config.yaml
d_model: 256
norm: "rmsnorm"
rope_base: 10000.0
rope_fraction: 1.0
qk_norm: false
parallel_block: false
lr_mult_up: 0.738
decay_fraction: 0.877
seq_len: 1024
z_loss: 0.0001
steps: 5496
MLP neurons of a small language model. Each row is named by its layer, matrix (gate and up: input weights; down: output weights) and neuron, and shows model dimensions 16-79. Each number is 128 + 24 x the weight over its row's rms, rounded and kept within 0 to 255. A neuron's up and down rows have the sign that makes its largest values positive.
Before each neuron's rows is what it responds to, as a language model described it from the Wikipedia text at the highest values.

Responds to: The letter piece "a" (sometimes "ab") inside split-up words, mostly foreign proper names in cast lists and credits, e.g. Rash-a, Parsh-a, Nashu-a.
L3.gate82 [111  78 132 121 111 111 131 154  96 131 142 135 103 133 125 163 122 154  99 105 103 142 108 138  81 100 134 117 159 142 118  99 123 108 118 189 137 123 139  87  96 105 144 158 132 112 123 129 129 142 135 162 207 136 159 138  97 159 163 134 151 127  88 183]
L3.up82 [192  97 111 122 103 127 134 119  94 166 135 169 115 126 154 134 122 145  77 146 121 111 131 154 116  90 134 115 136 130 156 141 188 104 153 108 104 106 130 124 122 180 127 133 124 129 141 105  93 114 137 126 141  99 165 129 126 118 142 122 110 120 125 101]
L3.down82 [153  98 131 102 118 153 149 142  96 105 133 107 117 111 101 174 155 171 127 103  69 117 131 148 179 116 120  89 111  92 101  84 127 182 144 137 141 124  87 107  93 157 139 135 138 171 108 189 164 121 130 159 143 128 133 139 146 131 158 161 111 105  99 143]

Responds to: Word pieces right after a proper noun's first letter or two, often ü in German/Turkish names (Südwest, Fürstenwalde, Günther), also acronym-final A (USA, ZAKSA) and abbreviation periods.
L2.gate267 [ 80 118 130 147 143 101 127 131 129 168  97 113 130 155 137 106 169 107 125 159 146 110 128 134 123 120 148 119 149 164  90 118 148 149  94 141 124 102 135 149 137 132 104 138 126 151  96  81 140 139 146 126 125 137  91 119 113 119 102 131 107 130  99  96]
L2.up267 [126 137 128 106 130 135 176 128 130 152  81 124  81 116  94 139 118 114  77  96  88 131 176 168 127  83 110 159 126 120 166  95 155 130 107 114 142 172 178 140 145 126 107 122 121 164 122 146 121 180 124 130 122 122 168 121  99 168 130 128 134 128 142  97]
L2.down267 [133 102 125  72 159 112 119 150 128 145  86 106 109 105 129 145 107 110  80 124 130 122 104 103 103  67 131 150  91 129 140 135 139 193  92 147 134 114 152 139  96 135 158 172 156 136 128  98 105 116 144 134 173 147 107 105 127 107 161 106  96 142  96 135]

Responds to: Word-final or mid-word pieces completing a split word, especially -ie in names (Valerie, Richie, Laurie), -ure/-ire (future, director, fire), plus " and" and " le" (left).
L2.gate95 [103 152 139  96 153 146 145 154 139 135 121  96 175 133 115 121 164 109 117 121 109 151 135 114 173 100 128  86 164 117 117 183 130 149 145 139 169 136  96 135 119 114 134 133 162 145 140 109  90 138 140 141 125 151 132 124 144 147 106 117  95  83 135 161]
L2.up95 [115 111 166 136  88 137 146 122 143 129 115  97 121 180 113 122 127 105 152 116 107 188 113 128  70 121  99 149 142 106  96  97 186 141 135 116 142 167  97 183 155 140  84 140 133 174 106  99  67 139 115 110 122  98 131 110 133 111  91 110 137 168 106 143]
L2.down95 [ 87 141  99 112 114 114 108 103 121 117 160  85 106 129 168 111 104 148 140  99 145 157 103 133  94 108 136  81 163 149 107 141 152 137  98 133 113 159 115 112 141 152 127 122 134 159 199 159 115 135 168 142 134 104 175 142 149 124 125 143 157 133 139 142]

Responds to: Fires on the first piece of a word split into several tokens, mostly "re", "ch", "C", as in re|al, re|tired, ch|arge, C|hinese.
L5.gate208 [151 111 103 126 118 132 122 121 187  90 151 157 144 108 136 111 117 112 124 139 114 130 125 132 118 117 127 127 138  92 127 159 113 128 128 113 188  79 126 156 126 121 117 147 142 148 141  90  93 100 153 109  94 133 104  99 192 123 129 109 111 131  91 138]
L5.up208 [160  89 119 107 106 166 130 130 154  99 178 131 136 105 113  93 147 178 106  95 134 114 141 112 124 149 164 130 134 103 146 151 140 106 184  96 137 152 126 119 101 136 140 131 105 124 104 115 146 174 145 143  86 102 146 132 168 141 135 155 150  89 134 174]
L5.down208 [109 168 105 111 128 148 137 131 107 113 125 140 156 121 147 137 129 151 124 145 147 146 145 166 147 114 105 117 160 168 154 100 119 120 158 129 119 162 141 117  94 101 146 100 105 146 145 163 143 128 100 140 179 127 124 113 122 110 109 101 180 132 136 151]

Responds to: A lone first letter, split from the rest of a common word at word start, such as r in ruling, rises, renamed, Q in Qualifiers, or d in died.
L5.gate193 [ 98 116 143 148 110 119 174 100 117 129 123 138 120 138 158 140  86 124  93 132 118 153 105 139 143 168 106 107  96 138 115 167 166 129 138 121 137 138 165 152 143 137 133 127 155 135  53 136  99 139  80  91  90 134 110 112 113 107  94 148  91 137 129 100]
L5.up193 [125 143  95 130 122 159 129 134 115 135 119 123 112 128 141 130  99 117 114 129 142 173 157 124 101  97 120  88  79 134 142 125 161 100 107 129 171 103 144 167 151 146 133 108 133 135 110 153 162 104  93 135 110 114 152 107 114 116 144 161 142  99  87  93]
L5.down193 [140 170  89 115 122 183 139 132 114 136 100 115 112  94 147 124 135 184 126 104 132 140 117 116 137 120 125 138 140 144 110 128 185  97 156 179 141 117 140 150 150  96 116 141  85 142 121 200 156  93  76 148 114 130 157 135 134 162 114 155 129 125 151 119]

Responds to: Mid-word fragments "a" or "ra" where a word is oddly split into pieces, as in st-ra-ightened, ext-ra, I-ra-q, Aj-a-x, and Arabic letters too.
L2.gate230 [157  87 149  98  85 105 126 113 158 137 116 124 108 164 138 157 161 172 114 139 133  61 171 121 124 132 107 107 108 151 129 124 147 143 136 170 144 105  85 137 153  75  97 150 115 129 103 121 136 153  82 139 119 118 167 149 114 123 160 125 125 108 141 171]
L2.up230 [106 140 142 111 130 157 189 136  99 124 110 171 126 153 161 165 177 144 112 141 124 158 137 117 145  99 161 105 168 160 128 150 102 114 160 129 124 123 118 116 119  73 120 118 138  99 139 118 128 150 124 110 144 148  86 110 120 110 110 117 121 130 134 139]
L2.down230 [127 114 137 108  94 122 121 163 109 137 137 163 119  78 133 152 160 193 129 156 117 115 177 135 131 108 121  96 113 187 109 105 140 126 165 184 134 127 115 151 104 129 125 154 129 141 149 164 155 143 126 156 161 132 182 126 164 121 143 149 158  88  65 163]

Responds to: Final subword pieces that complete a long word split into several tokens, chiefly -ation, -ity and -y, as in occupation, classification, University, poverty.
L2.gate49 [166 112 183 140 143 133 152 126  99 135 115 155 134 118 142 123 176 119 117 139 144 114 102 121 153  90 121 139 158  61 129 127 106 118 102 142 125 139  66 120 120 137 120 181 151 128 113 129 111 135  98  99 153 152 115 154 121 116 166 155  98 161 145 143]
L2.up49 [137 161 172 119  82 128  77 125  97 140  78 149 104 114 115 141 138 126 132 108 121 130 122 133 165 170 121 126 145 119 117 124 124  87 132 130 167 173 122 126 117 132  93 151 104 120 101 122  90 109 140 142 140 126 114 100 132 109 100  94 143 127  91 101]
L2.down49 [120 149 155 110 140 156 145 143 112 135  83 171 122 119 126 135 155 113 145 136 131 111 109 130 130 139 105 102 126 183 155 121 123 147 141 117 132 124 123  87 130 146 145 141 158 135 129 111 140 136 165 147 111 122 139 137 119 109  94 150 114  72 102 116]

Responds to: The letter a as a separate word-piece inside a word, mostly between consonants and a following piece, as in cl-a-imed, bec-a-use, M-a-iden.
L5.gate30 [176 104 141 146 110 108  89 117 101 106 126 107  96 125 121 173 118 148 100 114 133 114 112 150 149  84 148  71 129 118 117  97 135 119 147 131 130 127 113 108 120 147 102 146 108 135 116 132 129 120 120  96 138 143 132 127 144 113  98  88 143 140 110  94]
L5.up30 [134 140 156 170 123  97 162 116 139 150 156 170 124 141 170 129 120 105 140 120  89 137 151 152 165  91 142  87 122 127  79 106 124 116 150 120  98 114  95 118 170 109 127 150  71 103  79 130 112 126 112 112 145 103 135 130 167 141 136  97 128 127 143 126]
L5.down30 [153 119 135 129 102 132 131 150  90 125 169 111  99 115  93 145 171 163 152  78  81 141 143 129 146 117 129 107 116 150  99 116  97 141 127 152 131 133  92 139  90 120 101 121 139 156  72 233 142 105 141 165 116 118 133 107 134 109 114 150 157  91  89 107]

Responds to: Mostly he or He opening a clause in career biographies, as in "He was…" and "but he was…"; weaker on word-ending pieces like -ide, -ir, -ation, and "from".
L3.gate36 [138 147 158  96 111 103 113 126 139 146 159 130  96 143 105  91 110 158 157 111 129 124 115 108 151 141 106  84 116  78 109 113 148 135 129 169 171 107 122 131 168 156 129 172 106 153  82 116 111 114 152 124 114 138 138 103 121  70 123 149 131 107 121 139]
L3.up36 [131 140 119 163 110  63 141 149 157  93  91 104 112  92 126 115 128 170 107 141 131  81 128 125 129 122 119 163 152 149 141 158 131 120 125  91  88 159  99 121 116 170 118 126 112 111 112 129  95 137 117 124 109 144 163 159 120 108 116 132 120 150  97 143]
L3.down36 [152 117  81 116 143 149  66 135 141 131 153 140 112 121 108 167  97 150 159 112 125 129  93 167 144 108 146 177 176 147 124 103 167 152 102  99 134 134 163 141 123 134 156 156 129  72 163 125 135 125 141 112 125 141  70 127 107 116 118 123 156 113 106 133]

Responds to: Word-piece fragments inside or ending longer words, mainly -ic-, -ed, -oc-, -ri-, as in jurisdiction, earned, associate, airstrike, plus year digits in date ranges.
L3.gate291 [104 137 106 147  99 111 158 106 203 150 127 152 131 147 138 112 140 124 115 136 115 116  98 159 119 137 103 153 179 139  90 132 154 115 105 128 139 151 137 100 153 163 133  98 126 116 136 139 109 142 131 108 185 115 103 133 119  99  67 103 148 156 162 147]
L3.up291 [168 123 142 131 139 140 110 117 130 126 133 139 107 146 103 113 164 160 103 116 142 192 114 116 113  87 137 147 125 140 105 126 162 127 107 115 116 113 146 135 139 127  89 139 153 119 123 139 159  90  97 145 115 138 136 158 123  91 109 175 139 154  95 110]
L3.down291 [155 143 128  89 150 117 157 128 124 178 159 138  58 101  99 101 149 102 137 150  86 123 134 136 153 131 151 136 128 136 187 121 138 122 131 139 164 179 125 112 144 130 140 121 103  85  91 120 116 122 110 153  53 127 108 121 136 112 113 131 133 122  80 129]

Responds to: Mostly the first digit after a decimal point in statistics, such as 45.1%, 42.3% and 22.85; also opening word pieces like ide(a), ent(ertainment), en(zyme).
L3.gate121 [ 87 105  96 143 149 125 136 105 108 154 133 138 112 110 105 171 123 144 156 137 152 123 165 150 174 153 105 150 157 159 112 152 154  98 125 101  95 129 109 122 152 143 124 140 154 161 132 131 171 125 204 123 136 146 135 116 111 159 176 140 152 170 111 101]
L3.up121 [171  88  82 159 157  96 115 129 100 116 138 114 130 130 147 139  95 106 161 103 138 141 120 128 115 149 136 168 133 176 122 175 119  95 133 119 119 106 147 134  78 102 133 124  98  82 133 124 128  92  99 126 128 150 141 129 137 141 153 110 116 166 161 123]
L3.down121 [122 117 134 109 115 151 115  91 119 118 129 152 110 119 129  65 164 158 167 128 121 128 153 120 142 107 103 140 100 122 111 114 115 103 148 136 143 123  94  83 180 130 158 122 126 168  95  93 148 142 115 146 128  99  82 106 112 114 116 118 147 104 129 109]

Responds to: Third-person pronouns, especially the last piece of split forms (H-e at paragraph starts in biographies, the-ir, the-y, thos-e, S-he), plus sentence-initial He/It and "also".
L2.gate147 [126  93 144 105 108 110 102 116 176 137 169 145 156 114 116 117 129 113 125 150 153 124  95 119 139 125 112 158  99 161  93 138  83 111 146 130 137  84 131 118 126 162 102 129 125 148  65 108  97 104 136 157 140 165 135  80 125 122 130  90 120 142 140 140]
L2.up147 [159  93 123 117 175 116 101 144 132 199 134 115 138 153 170 116 131 156 160 128 124 164  97 152 113 129 148 118 154 110 115 159 145 147 103 162 119 131 138 126 160 112 127 110 138 133 147 140 107 150 120  69 117 145 125 126 178 135 128 104 123 143 133 111]
L2.down147 [160 117 155 107 115 119  89 135 140 108 130 148  94 136  96 130 123  69 140 136 147 105 116 121 136 157 106 110 159 155 131 126 134 141 119 155  99 135 150  83 140 131 134 163 164 147 142 189 128 202  93 122 165 104 180 119  96 130 103 134 149 138 153 116]

Responds to: Periods closing abbreviations inside names and titles, such as U.S., Dr., Jr., v., and J.T., plus predictable final pieces of proper names, such as Bro-s, Westc-he-ster, and Mans-f-ield.
L3.gate32 [ 79 126 127  87 143 119 143 120 127 123 102 151 155 128 148  89 138 145 102 127 132 133 143 142 123  80 109 116  85 127 143 159 104 171  85 119  81 145 125 138  86 156 104 158 148  70  72 141 133 144 133  92 144 145 159 105  76 126 130 173 180 132 102 122]
L3.up32 [114 104 146 125 150 142 101  93 121 122 133  95 127 113 150 165  99  94 124 113 143 109 141 103 106  96 136 140 139 114 132 143 117 176 137 131 149 126 139 130 120 138 129 163 110 117 117 118 136 161 143 124 142 153 119 114 130 121 128 155 104 105 123 114]
L3.down32 [148 171  90 122 174 131 121 159  97 121  89 140  62 139 117 129 147 110 114 105 129 148 117 169 137 125 100  99 116 148 119 125 118 124 116 114 149 110 113 126  93 114 125  97 162 134 116 114 112 152 121 121  85  88 154 111 140 123 137 138 109 176 119 143]

Responds to: Final token or space of a Wikipedia section heading just before the closing == marks, e.g. Personal lif-e, Recept-ion, Crash site.
L5.gate214 [111 110 174 101  97 138 122 131 143 101 103 125 119 115 139 121 113 170 107 131 130  82 142 166 157 105 116 130 117 116 147 123 139 120 143 153 129 101 131 124 133 115 102 152 132 151 115 129 115 129 132 132 104 128 135 147  97  88 122 132 111 101 129 138]
L5.up214 [109 146 129 121 140  99 166 135  85 135 149 118  83 125 152 122 136 155 147 128 128 154 118 137 174 158 106  62 141  99 115  99 117 136  99 104 133 122 128 105 176 107  88 168 142 124  90 123 159 173 111 121  87 142 108 139 129 105 127 106 142 136 150 151]
L5.down214 [142 156 190  97 139 130 116 190 137  82 137 108 137 134 144 121 123 140 125 135 170 162 129 118 123 141 156 115 124 122 155 159 125 129 201 130 117 136 110 163 121 152  77 123  97 126  86 121 138 135 109 152 134 116 142 126 117  84 103 142 142  72  84 144]

Responds to: Word-final or inner pieces of proper names and numbers, often in tables or lists, such as Nether-land, Purd-y, Kam-al, and digits inside years or decimals.
L2.gate284 [102 144 125 122 125 120 142 135 173 109 145  92 156 137 169 150 113  87 132 100 130  84 158 161 147 129 158 112 108 138 158 114 102 117  76  83 124 136 142 113 178 160 117 112  88 136 124 130 146 153 136 119 120 108 141  98 107 142 144 106  94 137 128 108]
L2.up284 [135 129  96 127  78  95 127 154 119 110 187 139 117 160 141 143 135 103 129 129 125  87 105 157 127  89 140 116  84  99 181 159 106 133 126 120 123 106 111 142  92 106 153 147 111 131 139 125 158 139 109 167 133  82 162 124 167 171 144 138 152 130 129 129]
L2.down284 [126 105 181  93 154  91 127 121 111 147 119 143 127 159 151  99 160 207 124 100 115 174 163 156 142 112 101 141 130 161 114 152 136 122 107 136 144 139 165  95 137 105  71 129 130  85 106 109 135 143 126 134 152 124 147 104  83 107 100 121 111 123 119 129]

Responds to: The token "he" or "He" at the start of a word, whether the pronoun or the first piece of height, heavy, helium, help, heal, here; sometimes "it" or "who".
L5.gate201 [119 124  91 169 119 149 123 108 119 146 121 146 129 124 174 121 123 144 102 107 144  98  56 130 121 123 125 154 154 150 180 147 124 133  91 134 149 142 139 114 120  99 135 170 148 135 101 101 112 151  96 117 166 106  77  90 109  95 116 131  79 121 152 109]
L5.up201 [139  86  83 122  93 145 135 130 120 144 132 125 113 112 101 127 149 142 120 108 156  90 119 130  97 169  74 112 167 141 146  90 113 138 101 164 146 119 114 137 109 144 149 121 149 122  88 118  90 165 127 159 142 150  97 128 148  96 113 156 130 131 126  78]
L5.down201 [149  79 125 103 160 133 116 129 132 122  92  87 128 138 141 117 114 140 139 127 114  72 117 145 136 149 112 132 200 169 195 139 114 124 116 139 131 120 154 125 161 140 167 160 117 119  96 213 115 137  99 132 137 135 114 109 140 104 106 128 108  89 115 144]

Responds to: Word-opening fragments "re" and "al" (also "Re", "Al") split from longer words, such as re in remains, reached, retired, and al in although, et al.
L2.gate237 [105  94  98 150 104 128 104 135 124 128 113 104 162 167 136 126 122 135 121 146 137 110 111 120 133 148 136 124 135 156 156 147 122 114 106 133 124 132 115 126 124 119 167 149 153 175 143  97 127 134 163 109 158 134  92 130  61 147 125 137 145 103 102 113]
L2.up237 [140  80 128 144 116 114 101 124 116 146 136 134 102  73 162 147 109 120 126  78 111 126  90 121 158 124  84 123 129 151 109 160 153 129 129 126 140  95 131 105 135 131 151 152  99 137 109 139 105 180 121 103 117 136 127 109 172 141 147 134 156 127 133 141]
L2.down237 [143 105  92 151 133 128 107 105 121  77 164 130 121 168 132 116 143 120 147 151 107 139  97 164 100 133 122 126 128 173 155 129 105 110 129 118 118 139 149 100 148 116 147 126 122 163 175 102 108 108 149 138 131 141 120 158 120 110 147 119 163 115 124 125]

Responds to: Early sub-word pieces of split words (r in ruler/ranked/raised, orm in Formby/Formula, k in unknown, ed in education), plus apostrophes opening 'n', 'cos, 'AAA'.
L3.gate169 [135 124 152 112 110 140 185 133  86 121 154 147 173 170 107 162 172 162 141 136 160 129 150 134 102 102 142 106 131 103 163 130 132 134  95 168 162 103 104 101 133  96 126 109 133 136  82 130 118  87  94 142 147 133 124 115 125 150 125 120 124 174 125 137]
L3.up169 [ 98 129  83  96 139 116 157 140  77 148 158 156 126 104 130  86 142 152 146 149 192 133 120  98 120 130 106 129 126  95 140  84 136 115 154  67 148  82 138 138 155  88 154  95 152 127 134 103 133 158 127 100 135 113  85 127 152 159 122 128 160 113 151 107]
L3.down169 [136 143 135 126 118  97 171 177 120 136 137  92 110 148 138 126 178 158 100 125 161 153 139 147 129 114 149 108 134 147 125 155 138  96 149 144 157 124 178 125 147 147 145 124 137 117 120 149 109 146 157 154 108 124 136  95 155 113 141  85 138 155  96 135]

Responds to: Mainly "He" starting a sentence or paragraph in biographies (He played, He moved), often split as H+e; also second word-pieces like Barns-le-y, P-re-ceded, F-if-teen.
L5.gate315 [154 150 151 132 106 112 137 119 160 140 114  89 118 129 124  98 134 125 137  82 141 154 151 127 109 105 140 144 163 155  92 131 138 101  99 102 112 123  88 126 107  86 150 134 134 114  81 110 107 149 141 115  90 152  92 116 113 121 162 115 110 174 137 133]
L5.up315 [ 84  90 128 117 146  86 105 183 100 100  95 133 168 110  73 122 108 148 128 114 138 139 129 111 109 135 124 169 114 137 129 140 133 147 139 161 125  65 159 126 185 128 161 101 161 135 142 114 141 117  60 140 110  86 104 128  77 126 173 106 126 145 164 123]
L5.down315 [151 132 111 100 132 140 141  71 138 117 131 125 141 123  87 119 101 133 172 145 140 131 157 142 115 129 107 128 178 139 140 128 133 117 123 130 184 165  76 117 101 130 152 166 120 122 116 107 129 148 138 138 132 132  79 141 142  97 138 133 165  98 115 117]

Responds to: Suffixes -ed, -ing, -ated that complete a split verb stem, often passive, as in elected, inducted, posting; also word-start letters in list or heading items (Clade, Charts).
L5.gate74 [146  81 102 138 137 151 130 111 135 173 123 105 155 108 137 113 178 155 102 135 125 150 110 109 129 151  97 148 134 117 127 141 111 109 129 113 107 146 132 153 100 101 136 127 154  72 100 127 140 100 135 127 119  68 116 141 128 133  96 153 150 130 175 117]
L5.up74 [ 99 130 132 108 121 132 134 104  99 164 132 114  77 114 100 123 107 107 150 169 115 104  68 199 122 138 107  96 139 113 146 125 152 140 130 122 154 107 140 163 121  80 136  90  99 104 119 129 150  96 127 135 130  99 135 111  96 164 148 150 119 123 142 141]
L5.down74 [142 131 140 164 133 121 118 106 117 112 158  88  84 127  97 122 102 109 166 107 129 112 131 159  95 131 116 109 159 150 114 133 142 103 143 112 137 150  98 148 117 129 122 147 107  93 156 109 129 106  76 176 101 157 115 133 160 129 124  82 149 152 108 129]

Responds to: Short vowel-led word pieces inside a split word, right after its opening letters, mainly orm, ork, el, end, as in transform, work, below.
L2.gate98 [178  99 129 126  92 135 146 144 106 139 121 104 154  78 109 152 169 101 136 138 123 120 145 115 170 165 101 144 165 110 158 140 116 147 139 143 129 114 126 115 152 125 124 128 142 144  86  97 113 143 145 115  87 144 148 116 104 105 116 124 128 124 138 170]
L2.up98 [126 127  79  66 111 119 132 131 119 148  66 136 150 141 121 162 138 128 107  94 159 107 133 107 102 162  93 148 145 101 133 126 182 182 122  91 139 123 133 119  96 117 131 160 165 135 149 120 123  86 142 134 132 122 119 154 181 138  95 128 143 119 125 145]
L2.down98 [162 165 121 136 115 134 146 108 121 144 133 157 147 155 138 106 136 117 133 128  79 153 123 124 158 178  91  63 132 103 150 114 111  77 157  96 125 114 126  86 147 145 111 138 108 141 110 134 115 135 133  84 102 114 162 140 126 121 135  99  61 129 143 164]

Responds to: Word-final suffix pieces completing a verb or participle, mainly -ed and -ld, as in joined, held, adopted, established, World.
L2.gate178 [109 161 153  82 128 133 135 125 149 148 154 134 107 146 161 152  90 117  99 135 160 122 151 157 181 113 134 107 109 138 132  91 132 145 156 123 156 163  54 128 145  90  90 119 138  94 163 134 132 154 122 116 122  78 112  98 137 162 167 153 111  92 145 122]
L2.up178 [103 149 119 142 106 126 129 117 161 147 121 125 121 153 164 175 110  95 117 131 107 128 107 122 119 133  92 137  76 100  82 138 123 150 133 117 133 157  85 158 114 122  93 126 108 135 131 139 174 125 149 145 126 108  83 166 105 142  72 133 115 150 100 118]
L2.down178 [136 126 153 148 116 157 132 130  80 124 116 120  84 127 116 142 108 101 122 177 174 149 119 128 129 122 124  95 151 161 129  78 154 123 140 115 124 134 150 131 135 144 130 103  81 105 155 143 141 146 163 124  94 128 142  97 103 175 116 112 114 161 140 109]

Responds to: Second pieces split from words after a short first piece, such as J-o-hn, f-re-e, Baseball Re-ference, plus minute marks in coordinates (39°54′).
L2.gate170 [159 111 135 133  88 140 152  98 130 118 134  69 118 126 101 111 121 104 142 140 125 155  94 110 158 148 143 144  79 128 134 109 135 135 131 117 112 152 109 119 103 135 130 119 162 154 164 124 151 129 112 156 171  72 162 130  94 124 119 130 154 149 131 122]
L2.up170 [138 119 112 131  98 154 128 108 116 142 159  91 142  93 148 181 158  80 144 131 134 147 144 108 155 144 114 111 152 107 101 136 126 116 183  85 130 109  95  79 123  63 137 147 145  89 139 153 171 145 130 157 152 143 106 146 150 107  63 161 150  92 145 130]
L2.down170 [132 106 120 101 112 141 113 186 132  84 135 167 131 192 127 105 104 111 165 162 132 166  93 137 129 155 148 147 150 130  78 124 138  95 130 120 162 127 129 173 121  97 140 122 108 132 127 205 181 126 150 154 113 104 167 135 100 146 118 169 184 143 118 127]

Responds to: Second pieces of split words, such as stat-ist-ics, loc-ated, mov-ed, f-o-otballer; strongest on the minute mark (′) in map coordinates.
L3.gate234 [148 112  98 134 116 145 102 122 150 148 164 122 133 132 131 144 100 160 104 143 150 105 135 155 164 129  67 152 106 149 170 138 106 130 159 112 111 123 135 119 160  88 156 113 146 109 134 142 119 106  68 141 112  82 117 136 132 110 122 124 118 117 124 120]
L3.up234 [175 124 157 118  77 124 139 121 137 103 113 126 110 133 151  98 144 132  88 180  97  98 154 133 132 159 156 113 139 114 133 131 127 120 155 141 139 154 109 135 148 125 109 130 144 100 118 118 161 130 130 107 142 104 119  87 111 132 109 102 134  96 163 164]
L3.down234 [143 143 144 138 116 137 142 145 135 139 118 166 119 167 139 135 105 103 144 185 123 119 111 123 135 109 147 127 208 125 107 112 156 150 160  93 146 156 153 111  93  94 113 126  75 140 106 115 142 123 134 142 117 120 184  65 117 157  97 149 121 136 150 126]

Responds to: Short vowel pieces a, ie or ia that complete a split word, mostly names and places (Pamela, Florida, Nigeria), also chief, Lie, movie.
L3.gate48 [146  78 115 142  80 134 112 117 129  99 141 143 121 112  93 160 107 152  89  96 139 136 139 126 114 133  84 148 128 186 144 105 116 160 156 146 125 164 129 125 112 153 125 137 144 165 160 125 104 138  63 144 135  76 169  97 161 102  95 134 136 131 125 161]
L3.up48 [107  90 125 112 104 153 116 138 118  92 149 101 154 135  90 133 112 125 141 130 137 142 119 132 159 125 117 131 126 156 114 141 128 145 138 177 122 140 137 114 141 166 149 155 133 160 125 106 107  93 104 137 138 123 149 103 151 119  76  82 129 149 158 180]
L3.down48 [126 136 109 145 108 131 158 147  90 117 135  88  93 137 135 116 123 142 128 127 141 112 108 136 147 113 135 115 135 113  88 150 143 160 129 141 114 176 114 121 130 150 148 141 122 117  72 189 120  84 144 107 130 121 172 139 133 122  98 123 139 123  74 155]

Responds to: Digits after the first in a multi-digit number, often following a decimal point, in statistics, infobox areas, conversions and percentages (1.3 sq mi, 77.6 males, 1,265/km²).
L5.gate155 [155 130 121 138 114 110 124 109 164 126 112 157 106  97 188 129 144 142  72 139 146 144 154 104 155  97 125 112 169 121 145 110 148 148 135  87  92 131 124 169 115  98 130 100 128 160 108 100 133 107 121 116 110  96 173 117 124 112 144 119  98 171 168 114]
L5.up155 [135 130 124 128 154 167 126 122  96 147 140 130 106 120 104 139 152 104 131 118 128 136 124 114 124 106  95 118 124  91 139 107 143 138 139 119 165 121 141 185 149 137 119 166  94 140 108  84 167 112 149 123 134 171 131 154 126 163 112 153  92 134 187 117]
L5.down155 [112  68 123  90 180 130 122  95 148  97 107 150 106 120 162 109 105  95 115 117 130 121 157 108 127 110 135 147 119 118 126 146  89 139  99 131 139 160 119 166  85 180 163 144 163 162 145 131 113  97 155 145 173 131 166  95 117 102 160 150  77 150 132 136]

Responds to: Final or middle word pieces that complete a split word (ment, ation, ion, ip, as in department, resignation, participants), plus It or He opening a sentence.
L3.gate303 [148 138 147 107 129 157 111 152  88 136 111 135 171 110 160 139 147 175 130 125  83  85 152 164 139 127 130 173 155  64 127 117  91 117 164 148 113 168  94 132 116 147 139 138 162 136 107 127  80 142 150  90 141 119 147 104  94 135  81 131 150 106 134  97]
L3.up303 [126 161 163 139 108 164 116 160  96 129  94 131 144 114 111 123 144 136 159  87 122  66 124 138 124 144  73 165 149 121 144  93 131  98 128 134 147 152  93 102 128 113 171 168 107 140 122 133 127 165 158 135 174 107 108  91 164 112 116 105 110 103 140 115]
L3.down303 [115 110 148 134 153  96 163 135 133 170 107 161 111  78 111 119 131 151 124 116 140 113 145 127 109 135 119 106 149 128 156 159  98 124 133 127 131 143 151 107 122 127 123 153 164 167 125 217 103 110 108  94 135 115 129 119 157 104  99 131 141  94 128  93]